{
  "head_dim": 64,
  "norm_place": "pre",
  "positions": "rope",
  "bias": "none",
  "init": "orth",
  "init_std_up": 0.0621,
  "lr_mult_o": 1.5,
  "max_grad_norm": 0.5,
  "warmup_steps": 200,
  "decay_shape": "linear",
  "final_lr_fraction": 0.05,
  "max_seq_len": 256,
  "doc_mask": true
}
MLP neurons of a small language model. Each row is named by its layer, matrix (gate and up: input weights) and neuron, and shows model dimensions 0-127. Each number is 128 + 24 x the weight over its row's rms, rounded and kept within 0 to 255. Numbers have three digits each. A neuron's up and down rows have the sign that makes its largest values positive.
After each neuron's rows, "fires after" lists the tokens most often just before its 100 highest values on Wikipedia text that the model never trained on.

L6.gate54:144141102167131157155158146147092114101155155143120101177123106119127130153138102198102098129114121141148106093167133119121154141105122150152105115135163127153154140117101115126152111126129120160140149162121182107180132154116138143114123141114129125148119157125142079136113141122194162108107099116123075127111140119102112149181072121145114117147086102124148136140104122144075159150113
L6.up54:097157148128178144149128113117166141118130093087108137105168139131122143124141107056133123121133097148140155119077154154106099133133114061123124107151092084146142127136130111095170150118114143123133147138140079140134115151134160090148090138133120130194156107136115095144116117109170115126190106142118121105129136101106168111108175145106128118143134126147141117124120116156140152144123
fires after: "ar", "li", "or", "av", "y", " re"

L6.gate149:098147148155087124124114141115112152169107134175165116123111118135140120115142134126100112143115127112124172141161103129097141149125118124144091133117145099125121124142139110099131109124179107150128100102132145148095160152159100124146100117123145172143114099114111103154136103107118148144135126123047139190134140129100085138121116110163138131175139133148162122129174147094141063115090
L6.up149:114168119180141143097122150143121123137163105083135121146096103120159128106069107107131142117134092101153116130146149117117149112090126113140082134127082103144155122123090109112114145153102144133126162114184117131134154080148141127145142130131116136108154131102112118131190112135127117129110098168096142147135121148138090117115122081178128108097151110125132106142131137085140124139115
fires after: " E", " I", "e", " Pe", " U", "E"

L6.gate60:137158140136123140118125101141141151154103120113096124152105132149135125114103094124108139090091180181139154150095175129152144097150059114147108141080087132126111109122131131113152129130092110126124140142122110117116177151084141111101109115102130117165120149135101152158112117123148148121162111114123163130145112113104125143145106099119118141101104149079134144174111139129165147114096
L6.up60:134086154129133151121094086131105092136119107135172109136114110108141118127119123137143132129140143206130114118112151132098126158142121144109129123137099075118106110081171111184131103124179108130087178137071132137145101128136125148160107095108184115124141093135161146142159062113150167093104144145154129125138163131156146117107149088093172144090155144114144120087164133131143158140099
fires after: " b", " B", "e", " to", "w"

L4.gate77:114159109151157163157127103176116150123127132132063137123108113095113149132134130128102120157139133153142085127122162130122092131136130107119146112102146154124167134104156126191089128107110112141150168145125105136137084138198134085120098139137151118155129136117124116122178109124126160109115131118082126141154099126144139169121141148133160135110139114091090115130149156140136132160127
L4.up77:129089098115120140123148140144119105124136094142151158145154136135175138129109123159098125164128127061128105117121115092143147171119126145124142168099118142163126137152150109147159162140131080129173153147120125152104087127103123105110148113084103133151139140116129168092133165140160115121118111159096151132080097113111148148146136116100150088115122124116096118104132124173121115122118
fires after: "re", "ber", "c", "n", "do"

L4.gate402:158153133157121123092091173120172183111137160134128132146135140121118108122116050158178184105098122128141104146126134140125087167150113123161130156081117148143109166149143152125095151122141116128112124122158126137082121107175138111101104130141153129125080118146139152143145066100163193131114120113159131102112093148128149144144138148119114141176152087156172105168117125132139091107109
L4.up402:131151115120145141119136119098124107097110155151134150149118103138113132108144093131151170117126138107129118122128181161138130129158145114141099168143135140107131155155164112115113136100145088123137155101129072126152193134101086167147149155143111191138124134068088122153105154125101126094148157103144094126110094113144142118122120140109209092116139121123110114134100135133123154170128
fires after: " ", "fer", " Mar"

L4.gate450:132160143077150166203139111125142094084193110153120154147136137144117106104092105131161116147128151140139133117152165128096143139160121135124138071110120170148142085125138137151120173156144121135112142140116102120152098142146122117122136126123107111120148107111123106149142163122109137149161149085061113111101132121119154132133146090136136078136147107143092142105158102120161181154172
L4.up450:113207148159171136171113105117146143084130119096178129111144115138080115110186151111123107139091160116121096135147156120136152135151116139099149134157146157140165133134131122122147198106119143144101111177127134148118128131153104142141127136114137095185137122130141104121118143097143131130094134087126125132113149113106118121132125114114120134117152179126087115127167126137161195098166
fires after: "l", "w", "k", "d", "pr", " ch"

L4.gate443:132139095159120114156135157148148086122091118096074115114154120140080140115132078122113140083087091094149121117119194113147152107149117146123131143094110113151123087112161132118143147130108097150110119128157154156119083152108121123152084084131141134111129184104105121131160166171140173162140120136115114095111125141148139125150128135108130106107155113129141135113155139140135165155089
L4.up443:110089135077090106118134173149145104136088099090138075098128146152124135142144102151169121108128173137128144139140108182127142143137130094112123149123115119139144129137096118108112151100143116127124149164143136147141140116070139149148087147146103080107110131126131174120154194105117134127088156121163178130132126157111147118165115135137118124078104114111150136127158139116103141109120
fires after: "ab", "ro", "b", " De", " b"

L8.gate256:121131135128116116113110178193131122122140110125142123123126158124097152126176118119082152108113106164146112134148116110156098128118119102155135129166116097115143128138101118134123106136116108102108148127073154173125168132085130137087109106133167114123110152103128127104172128111200124087104146116107176142149070119124140144148105155130117138149129148120105110156153133105100109131075
L8.up256:155144108112090169131148114149126175138110140162154157169162136160091139105176147087092179121162109143142122145169129145139127149121172118119126125137142127124149142144094180118115133121101097125128115157125131127148162115111109085111136102138080168140142128136142148146139131135123133130110154144128143144150152139106148116150171122163076145118104105170149107139126098109150155088084
fires after: ".", " |"

L6.gate131:077157135194102168108179129133100147083121088099131116134141129125147157167096127102141091129178150168103126130148090158142180151120153176132096180078102160126116134126101149114128130142130107115134122160138127115112092130139147110119135120097092105108078094152116113116156106098155154114135159116117074114127148158108098133126119115132105153147150125103137116093122157136108128093128
L6.up131:092131072123109175148115125061146185110110132103132144122099165123168128108093107131117118103129122108135122149111130101114114138137141131115123129098129158148181130114140137137111135120130169198106113177143125085137130172151160107128123144118092123124156118130128140158095147134153123127111155116155093125136146096124161162138107157113165162124157148126115104108128129080114141164103
fires after: " an", " ex", "hi", "on", "ur", " An"

L4.gate399:127137128120156141123166120191175120173117095102130102144140120160149125092151148146136139155114132159153122132145181105135111074147132125065167116121092165081135128126090132134111121117109175116127105123098126162115114145146130164113136125122084128141121109154113155190147115114176103159124089150107147116178123145135136150151132122150113143129124105166149158139180076124133134107136
L4.up399:129176122101130158118168151102115137103129139121100103152124133126101092134121146111160170158144195149104146100109104145148117158173126121108134146155130067142129093163202136106093105144142175123135143112142111118108185115166138136128172102111120073124132114103120161150130103125134115127160102108150108110132156135113098109079134087155136157134136162087133104093106159136150102141128
fires after: " to", " in", " as", " for", "we", "w"

L6.gate32:127142161084145100160144132127104147099152144116121114095139088125136096131145138151138130184173160117166137136120134131141095160125122148142113077119106072124146101113126118095124156112119116137132093098125136133141122145126103105133146135120140100127138132137156119138137113140132166115121121138164153129147160115175112114161102133182104139121134133153139148146160121108123131135144
L6.up32:110175110128132150123081139099176106133109161145126101121068102141141143140126121116112116142123135136116150158089117114141132123075141120117198143157125159115155168124126109134113156152153110138106106113137119113140102110137144109161136122130101104090132121112109150124075086091135142152052170150140135133146149141149077134138110128150139143182138133136136124144153158138151133150187
fires after: "mm", "ce", " h", " H", " 22"

L9.gate138:087146153118130131112089150139155140136166134137097144145124115113098130103130167158143144121164122138121125072167099100143137146160128087085125140141180169141128148089110120153133151170085135128126143120132097132143142166142142136095104095082120101131178150101128132135122093140148149108079151162132135119115137118098127139111157125116104127110152145133135123172111128059095121126131
L9.up138:108106104186096151100109116147155146112126090145133100147138170143135123143120102107153137165138117155111129149124129143096131144160102096117124103094101140177127142129091134128113134142135104138130152111116128148166103117142153141105102098163125139161148115095126130137132133149132123133085125082135140139130138092071099182137087107080166145129131103124121109155121095159145130117135
fires after: " ", " ex", "n", "s", "est"

L7.gate380:097082089120144124123148113090118153120124150128104125101115171148120144134112101117116126154156118120140118162136124117127145153117115118139057085136109118124094138098140131150140098111121127172141125128149133124132156145142086099080100130151115130157097119108098098108097103135140130179156101121113117108089105144145149153136162202119101171120167085151130140120123123106128146119120
L7.up380:142130119106079144127157146076102171064178108131103148156132144126105155150103130184131120125116098102130124128171083120109127140133139152111150170134148121119131085041091132103161152096168119119119080092132106136155144143146105101140081115142114118131117091110125082142135116146087097121121111135136124139111110126108108130090152154120164158152121126108155159144125126115137074123140
fires after: "s", " an", "ab", "ec", "port", "ub"

L9.gate49:175109125121133089126115139147103113104136141140108121122122152180151130091160101107078146123119176165125143141165164132131122091167172124109165117124135157176089128185075123166134153139120121112125155119155136135118138158122086113111100141118092172111117127090138119105131102144151139096142139126131142152122147110111124127150165133094120137095121141137151124128165133166129141144115
L9.up49:120121152125127096154115128171129096109148098149123133028147110146111131137106143145141100093095134105129116139133146129123090133156160121125127155121076176125105118092146086125138143123141139131091121142109128160175121096142075152092151120121105136151105100138120145157109135094128153096118136134123136119135108098135143101125121146152130127141122177138111163111083145147147147128089
fires after: " |", "-", " by", " ", " and", ","

L6.gate59:139131121120187143142140120127094143160155098144123141068125131073125137163122153107123116112094166152143135122101151154162134119142143179099140075137125118173173142112124123149143124142085140156133126117124143164141135170161160113116164128141125178110135149141120136116090182124156136110114126117153150104139132169179155140141097138123130102164147103134125133090121157132106160115161
L6.up59:124090100101197128128063140105110104113114136122134130108109096131123125135096184125120155133117140108113152113172125167138099145120164099142142122081123088137149139119143106130141097128167137124146153099105149114173139153085101147134169161135112115112148150108139143112111110118115150123093140140128136120138122115130132172181202132110164137138127124135149119103150158115123131107134
fires after: " ", " w", " h", "h", " H"

L7.gate230:155157168116157120127122136151176147130097123160159112192119138121107138085141101170149091095101115148065122114120191105149152090115101121060115109112164123105075151112115127120111106145158109123137153111122103114158094140117137119145132137107120116153121127122167151123141120152125140124121145163056151105103117100123120109141120157126132123125137134118111107101116141181150106126153
L7.up230:156135115152127123132144125125110157106158109101154146119133084135072102136139142116138066131092136147105167153116119113122135120139134095124099135165135098128130164134174099163143065125090091161155144120156099174138160139112150119079127119155164136122151141130122177161166153147106113160083122131119121128157165132149095098152118158112132135147132157094159113161128143136107151107115
fires after: " ", " in", " St"

L4.gate31:187112125138131122148142140122124142155126112114139123151116130137141113113114105154135129149162086123153128135131087163134137123145129145107112172118134141128077107131118159122174137166151135152115161133121123118114144119156124128187160154147110124133120152123112137125114155135126113176116138157146166122085142093131148075138158155128123164099135091157182133135115123163098166108138
L4.up31:139152143118174141080152149114124136157085118121122143145137126147112119097150153143150174110135156108105141123124120135147135092168114154124116167157106110097110127163141135122155130125117146113158139141111123131161106099126139162134131149127133115111139089147113120172093105109152096111108185149136122205113135099113162135127135134134171105138139148130138135138166177167069137121094
fires after: "s", "iv", "us", "ver"

L4.gate60:088103112131110138136176063127100138145134114116113130109131169096154130117131145118165126110119136127126120179106126145148184068122128163137139142134109159136109095103167082111124116094158109092143169121155174140195111115160145100102123111105152114135125163147120159123104143154116106094146076133116152131157125132145110123115092100119116150132146119102082142102180119160152140151148
L4.up60:104094127126114118155154137110120141119151128134094092174149110110132119146148156128107109126113175146108109117091138150139165060110153085146119091085162129130125155139086147115124125118133138102174125102109114097129136162112104149105140166086111138168156140184158139153085123130127114112129128103098133124099112119149150078131139126152108098135108125130088119112161127132158085077130
fires after: "P", "p", "o", " so", " 2", " imp"

L4.gate316:130099162143149150127124110118144149149123130136152095106099160117058138108122124111167171096135142145121127083165154153169172154121150148118151141146161124140135127133115153111166121105116082147156124164158144111130123120134133126137137111110149137150155172190119146124096108124146129174139115178080121153139136125119167141103127163142111184102143147112128110101119138142143131080134
L4.up316:108156093173134158148138137085099117131166166118147148090120154139140152150129133117114092139114173146132151144147124160151150100177129126094148140148151145143096171118122130115107130151125111126127121159141129145147079131153137159127082165106131131088145141170120168147135105141129119159114166136141150130134130121167144128121149110123084099109102110108142090152120151118115140136098
fires after: " in", " In", " "

L7.gate398:105155114140126108161099155126150088139128158090160114188175122149158181123156087124160121151113175113133164106123140146120127090130104142098135105153136159110107116135123101160155100139134141124072118173118162149120129174102140130077143147100128067145125119116114153129119134129144144116126143135089173145132107158099132097117136114124139167125160129177163108124176148116149147113175
L7.up398:130122127151108146117055115179099127104137125090128126129110094135056093091157132137105102148133136097132141139170101125094092125146172092108071114165106131096119103145159119101162163155141097128157124155136120153108127160108147163139142120130117155107135142100139104102133155146143170099118122130111145135149134087119112110169122100138129146107133087117126157116167115080169101106169
fires after: " K", "k", " T", "K", "d"

L4.gate438:118120167148132151153074128185118117130187122123126156120160104138088087124123098094122109166130138141129125077076094098116117160120200131126121114156134128145156147122152121112144193177146140131181171115136132128154137156151121106129117143116110128159116155137141111086109109125080085110124106150115128116188119087129114128162132141167109139112139104125137136135113111145144118095126
L4.up438:156148152108116088149145106124124203140170106097085156121148131125143129105138100109113147124141110144122161145117101142119076136161165138137116154132095144141093146132133131155087091134145143146116125138108124179112148092143147124119139124126177152130106119122133134134138161150101144162148155116118153171110115185087100111139123118152151134121107101137112171100108097145125131159134
fires after: "s", "as", "S", "z", "is", " S"

L4.gate4:113164150132130117134153124116153124108156140129123099099104163180107117146118177120101124113128140120157125151157102132141161164149181135137152137130108122131124169150123133095165101185109152122109105098109121123107117176127121108131111125108077186186142143122136133097124151101148164137122132099124164138117104077161131122175158115136127131120133132173130131150162097077130110132132
L4.up4:120078146115071151137142121094100124135145128115163113128183176117120111151145144113133092115144131124154139141179086107086163113119143196127123114127111093147120129141132124143120078101122157128138171134119152133114115158187117155097154136112096152123135131141129141118151109121114142185133139163145173081110122134128114164130129140123147107151101142127164121171138119125131120082121
fires after: ".", "ist", "com", "on", "ra", "s"

L10.gate273:104118136133189105125114084151167165113123092161103136122151117097109113111103138148130102120112115139122097111126125158134121159113136130080121090125156076135128075097138124122104151119147132112138136106119109142088163116146146092149177166168127112115139147111098114128085119138079126088105124103116118135146140132133171105121132098151160154140121114103158082143138132120128142138094
L10.up273:139142130113186113119145114122090174126093082120130092146144103119160122109077102161101093135107143125093076133142115134124070167130125149130126135078136124129132123123126152126110158127157175098094191157137156175119128099092153101106126111147125123093102146116076206136143095126111141112132135112136135137134171107137110154106139113138164127092121113081115112122112116130119123124114
fires after: " ", "s", " \"", " his", " st"

L8.gate365:132111121128126137124127121153142147121134151118168098151097110137087152115123148096144092189122142144122084137139109177170137154147096145091119143122147109150125149103154079143109129090133160144081102075136131109110131169146142126094145110126138125148142133059116176135142120131126133149128122126109187140139094169092118155109180150167165117128126119134175137188128109122136162131154
L8.up365:134120088130165142152083102169131111120103158158100155128172127157145097083107113101122111162124142108128134106142101160137112142117111118154136128093135170108123144095157151102094043110147098136124112105100107102136141155100144174103131109095094115132135142074142132164177121106164163131114176111150153132112127160109107143136121124121138152130107149143144106109141148132139133088092
fires after: " ", "ad", " Ad", "th", " T", " He"

L4.gate420:136146112132143126129121140135141131180123104162156119152110188101099093095138136143095100144127119134080129166127097130105120093126115158139139192082118083133086115104120149143081167128139137117147127127091112100111140125130082137106126087118142109116148121120106131106137130126189115166128103087123170155103182119113133137131146108178111118103121141121181138190159127128090118145146
L4.up420:120124100101111131136090120147125165137125102138137156121125124139118168118095119125091056121098137070105115132117114136147101124059140103118088151163123099092088164107146134101135160118158161074100159091110144127104109106157113145086123117125148116165129184108114152138127124108122091134144109162120126136134103145129146132094142128081139116134105137119127194119089115119135098114151
fires after: "s", " As", "er", "tt", "et"

L4.gate70:105130130169081121157120175124172112131130141151145145079119163112114135154123118134148127146129108117133140085145107152140096192145111142122105150141111155118102136118158173114136128146136133191149143148127106146114171104147139148122120128099086144107119144107129136153115097164179148105090096112138109113103104113155146161139084147109132117127135136069126102123077123134137147085106
L4.up70:136109170140124121104109150112113111116137124124137143135144124134113125139091120110136112098151116084143130110047156120179157128119134137082113114162135109125116166143150180118105126134134140173149098087193119117105153127133119161107118108136111144127121137109147140139154107117113094156108172107139089141098105108160127134094128118155137101166113078098100104163107118113152117100107
fires after: " ", "ad", "ar", " comp"

L4.gate236:132171147153114125130126155150132119134127119071156086152111128103115143126165151137106148120127148123119100152108140104151144113123087083089120120163136116134110127128130112096126123150157107114079151152148101129158071118173167094142147081157159129143149161127153142168068125121130135158159133157098115124141145157105140146123138116118127180152144165147120210130168122086154130150080
L4.up236:135154109103114143133118093129034152133135142137115142132082132151089101087126096124114122166142131138128165141146140138155115149121115130113134065124155139135145135156157139167143108146095119140131157129095143120115147126143075107116147101169159122116107128145115136101127140098144126108092114076105105118148129122172122140126143166137154084123123121116115123125154157165114110166139
fires after: " Di", " B", " He", " he", " g", "le"

L4.gate35:109115081155180128175115191167120136118107129142160130158160102081107121105084116138139099132129117152141092133111145116135155116125141119154119124162114176124147089177127143148099134122121137111088119123135133084113130138142155131136088158096130091138141122125160144084157134157095155115146080185108117141134105121137144122110109099146157159131153159153110104118114109111085131109142
L4.up35:119126144140119144164098121142099150128184114128119170151144113120149112132140097119137145101118151080142145129193110141107108089160125190073126127141128167098114129143114138138134108126122126097161139140142154153127149147134132179086110178131103140106134108071113132110140131097106152144101152107129128129178136189147139137119122120148154100109162093112145146125122132145153100125139
fires after: " K", "k", " c", " C", "an", "q"

L6.gate415:133140101117098088126106115116128140106107160108095165167108166131108133115155110144065127088141139124121128131109129152143142095102139143136145087100135106144111104102158163094133147112140091107138085136151097075150114118168118089134122114104116156119148131137054162103123116119141142135147130091127101086134147150146110159094100148142104131146082103127171167147142136120123156107122
L6.up415:128142130118107143115102143100146070127128174091108136151141148151132151152151126157116131099173125122101115128148095136175160135139164149131126180122113100140168116107148150118135148085122104113180120148156095097142107124181120146103189108125103139096098144107128138116114105152125121180138103105167140122133129144161124120124091147101171180146109186120156121157114126088133099114091
fires after: "op", " pro", "mp", "ro", "com", " met"

L4.gate444:171159139138131103144147188151148120153133139145110092148108153140123153123106154132099121127083056216125116138122136122133119138142135112144135127116104118095138132134132103148096107093081113097119130099129120168125128101117130136135106143143132055132067115115140182135139099103096119137158162101091153154105108120087122130138136116144134151122133143103139131135165117098123110132112
L4.up444:151121152129157141129137153149099152106143166112123129156124185110090142126065127134096108119084168115121115122157125165129127117103132170117130132115113102139112127131107110105177073180147145142135076107125138123071125102109161127138175130059103138126163120145129120144146109124103128123122146116127103102175132136096145100152118159138112122092131143159146111159146126092131148125099
fires after: " de", " (", " ", "-", " \"", "."

L10.gate353:140093117121082119123130105122104165138074138100102117128141173098161128149127137121132164093100089113105131093151138134140147118108116151201107124150110143131136153100134146102147139147142112101117123129172145108109095109116130173147105092132103110160044101154122139113128096085160170157163175149122114172172109163076140087146137106093159163125155116160121164129109130126130089103147
L10.up353:173116153070112117091121108127083146121142130113164126122144117150119129139151127123131126139123102131180098154155149147103147140113171146097131164066127112115116126132121115104149119099152108151182162149101132143109116141114114129149144137135113087100110153133113088084120142114106125101136116143131109100124131121146178084117098165119147115135113103138119147146154134139136172120126
fires after: "\n", " |", " ", "s", ":"

L4.gate28:136141160119130133163115120127150092179111148114123107160130123134045155159110108123110122127171170157125123117139144148111132104102114081112114118110082153104127118127149145135118128133157133096110131096089115136160107138130149102163072120096137074134122096144108131142138129179118169077058096146134142143142123149144127150150110120170147134092106137133146127073164165122094112132142
L4.up28:149102122127146110162135123145105145158100094154148131133142128109086132127134132155118099121093143131117129106119097160146139152101100104152131132114130146109092124145157139093151144137137173103064190067111137104119150128183111147171139099102153122115140100155158110168173125120124062121106156123127127174144108120149162111098124110116142130114121093158106102102146114149124131139139
fires after: "y", " C", " st", " B", "C", " b"

L4.gate380:154148104121133171161137144095111118125088115120089128140135126129104113148108146150135177137120126128120155132092171138138141129098137133127120055150156136148095142124148155104129105157137131139162100161133117146151105115129139118147115099154115148081155146162091123123164155106125105155166099130133146097169127100138129114097125062094075122126134130087118135148164132092134103131115
L4.up380:090095157081127145133154155125103127136131150155138130130142126159127154131104068148111112099124109129079154122107120164127130129063095107126092167138166144130108143109154090135159089144108093096122132112128099159117109127106095148129142154135128101144159123152152145089136128104144105108129140150133131129165131104108109127151184127128136113123099125101175145176148125110087128162107
fires after: ",", " S", "s", " is", "ce"

L7.gate324:158115108138166129169143152150133115133125151133199128139140090111114128104062109171137130146081112116125087102132105137156147134144117133085124101113134108135131163134159143123150154093122128099132154169190133139118113130131120110133114150180092139103090137142115102131109084133106150157130144090128091132111073080093122102107136109131154161172117120126134119097134116145118122072124
L7.up324:102127087086148108112109136140147143126175162134175132125142102103093144142131053143147141119121103150138151114130152113183099093120149193113137157155088102149130090149155135182154156100134113126153132127139119114078157149094152140123080133145145137112107104111132141126114167135107143139128166134158154128127134115097136111131114120092127168139082116125142147117113122182144145091084
fires after: " ", " W", " \"", " w"

L6.gate39:143165124116091113161116158126134108146136145107106104138135159147053135161079148155160127111091142166149123102099095119134122134146131110145129158168117158089097122110124178132130099139123101112119099123105160128110129164107117107117144127155175086148115150156123106095115101121119103137154081141133145157107129131105117115115120106072171150107087111100139086101145085080106102062142
L6.up39:159134123081089149127153107172156111173148129119170129137171122162139106133157141119138147099166156149128125102093115131130126146181168136123146118150109089116131124129141083129130134105122123124132145170104132125099103177156124112127126169131145096129097134153119115109191097145115177143144132136077134113138150183141147103104102170070113109111156119106117140124156122102146173099141
fires after: ".", "ev", " to", "s", ",", "ff"

L4.gate96:140141102108138117140096129121180113108119190122126122114135161113089145138109122156176152125069115190126112136149149135140154098154135131114135097146141119154132144116130123154133133117128154130053148153115075100125115116168150067100119160143093116146126118102138141113070133148103157119139139156102136155131137150145154153196147153133126121119096120131139132069111080133147129087100
L4.up96:127095121151128133092105149125111151120162132126101133120133123157130152138074127097105140128173122104098084122161107147140130109118082164171120158114158122180129089175111157115195153102127122155152124157114120112099125146140121087138134081126154130136093147103104124135084092156105113137131168118111118071118107126111128154123122119153146104124169157104153111120153139115084148118142
fires after: "ar", " Mar", "mar", "ad", " car"

L9.gate67:078124138172122114116162163099165182114098146099135102108104131117127109095079139092127099138120132155125137129143154134144117140149109159116115160156098069145129125122100140130198129119161138155129154136155133084156132114109117111080120107108142121135109175129150141111096169137106127144130142119134126124136102101118147118111129101091119128147142128096112129173142096105181150108106
L9.up67:102165146100142108152098130140124132135088134178132155151125146167117092104148125127136118126098148114069076117118092146131112131142129124161147143102154133174136120146118128125094089121112177152146129135105180094149116128154129166140087125128124145152103126081122150123122160143113131090169072133125129124128128082113115136126138148075134124113166116089133110139127152133099124123128
fires after: " ", " N"

L4.gate264:124173119135140126161129113122094123170093110141125131179150172127134116151084123153151121128127125122110126112116132149114111127135144125129129144149145152153111135152104111106169129139107134121121130134152121122158078145110164111141084112104171144144138129133135128182101118170114118132182111150121135109109103132145139108075140130119151122130144138149128171159170123110131110088154
L4.up264:095184115143096128141113091137121098137101144152146120095124157117111090161118116115146099148101093142138124117134081156136147114122149110154121165104163154120099175139101107192180123121125162125138144148132172092147135114161171164157128096105172160089112148135127123165142167145103130161136158144150124126144103154141121148091082163098145138122122110096147156140130118109163139119083
fires after: " ", "n", "re", "°", " Bri", "or"

L4.gate233:107077135103152095087160150142143124156116063084100147133094128130151166127131168147139164123109097143152111145141147099144116117144125137107194095121152098110114102080170175111144121106111124144121106103127143113118114129145131151124163132108143106145119141125093132128138148136169182147158119102120116102160150124136102129134166153133127133141170137106147109116158095105178135119162
L4.up233:150166069130117101116143168106134158138102109131119112116082149102145105156152120133119138170132143114159095134094178115145149105089121106136134102128120149122121138121133128103143111114158137166144123134161127151133102090121131125137141120116119140149113120108126158101150097144128148121088140099125135142208147102117093100120118132137088159112140179106130097140163120131133129169146
fires after: " =", " ", " F", " f", "ra", " Ra"

L8.gate506:117115129175147084107120107117105137098076145160115155129125128127100129120144099173120120162095157095108193151123149121117177097098141139148151104113089134135121142155115135135148119142149157146110121163139141138122151150147150136129099086200103085126134132115120110132129146138121129082140138172137138096123107135135123138139137168132120106114107172164139115150087167137100127097153
L8.up506:145148145156076068112151096101121125085144176165118100106097127122116109099111103134126126072163115139102125091125138097152123105102150138116209138101120132147146120150120134112088090127104150115126132137104149098153130133112127126081137109093126128094099144101124091147176105124126124104146116132106099100138106124106129118114117144103075109136151121122179112158111127117139143124163
fires after: ":", "c", "ed", " c", " C", " M"

L7.gate251:137127090163087136130145188138127151135129140133143119161138152110125106086135086116130160108141093124115122111116174110078138130102081127127111100075118109100107119127131089113185140137124147160121128147104162115125075106154147091114102112115075102147117117105124107105153143136179147092135119128126119152116124088133067121125129127136122157163070116109139128111132160096143085124084
L7.up251:085147097130104164120174143164154116130125132143147122146121071115100140127122142120147109139172118088096128100128118105136128067123065122136134127108079139113097120148147181115174099135118123140125105085129147145093143159132160130133116123158127102132160135136126148127161141134121151149107091134159136155142082108124071148123121151108132135113100125133160131122117120150140134115120
fires after: " E", "le", "e", " N", "re"

L4.gate397:106140117133145106139120135143109098120136109142141116079119147100085140135133134121140082122112136155128145100137143145105134129151189102107138115167091108111135079124136129131115138140111142142165142076165105153129126176117122105146072154143132100093144106087108141124126129180128117188143132150080132114178136140099174168132149132102119077124132177100149126133086136154193120105124
L4.up397:127148144135141151115117163130123123139122159089116101118086124117144134168119140117123117118126128112161124126130089119136150145120112135158141130132094124131140123115155124151113166115148122144115126144111082134123115078135108149172135134156082113085114138141095138139121125113142160124147121128065106149129142121120162119171126173058155170101158121163200130093138112156110148106119
fires after: " c", "B", " B", " f", " new"

L4.gate433:138090145155126085154107180112116164115141124133122117127188123103094071163126128123127098142105129150107113086084122153106141104178126143124108153138095123130085116132121075133159162133090117163146153115147118090093129169125135099107148159156146119141148136132126153096080135137137077158102120133110143165118158127148101157122146131087099101126106127134111140130187151086089139138102
L4.up433:159151138140098096168138129113151139172138127154149129160101128127076118067129114156084118161121124131144140116105119131127116067099095117169119151133108103130124127138113120132105106117154170081148106122171122142151157152130102124110154151153143155148176145103113160155117137151148121142098121117152121081114165166138122102125169142121131145103098112137146196117129095147127100131141
fires after: "s", " S", "es", " As", " re"

L4.gate381:135153139119102115143121115114117134158145120150128128089146120126087095051122146105116120083117098135144092123062149166090124151162133074140121147152127121136097117177150145151113151112123145108176145108138090134115146110131098146147102152137131091142111109099123110145136180141140102120127142156166093133128144129160114073118174111114138128110068113087164120129141098123110131087119
L4.up381:128108092110148104115141130130121155102131138157108128122176087123103161127118154146071134078134078115168117168136185143108115153151129146143122113139172105096114157156137143099177123127147105100092129124142107163123143120157137165102136146136089145120137116179157159101118183142124101138093158118129137163132141137127128139128157173141119138115108057112147102137127145081125112111151
fires after: " ", " S", "S", "s", "ã"

L4.gate434:157160115132081154195157135108156125144172092130140113107151108155106138141169146155126126179130158144094100100165107110132156140079142117121113146149146173123152118130116107116121151101142117108105156126108155161096132087153129154110124163121135130121115127132098118129123180134137145114088110172151158098158150109132098090152145074141138167136132148136115115132195131107116154157147
L4.up434:130107105102128109170142106112098160173124149165162172093128123120087144131108110121141144121172129135122135130157143136147119112069124148136131119126152129151125126137145106133143153112158110165153098127124141129144120087167114163108137115174110113124153126128099158084128114088134108142154140143165084124123128110157124085146123076113114078116140082140091166183170120168126119169129
fires after: "s", "y", "le", " S", "er", "e"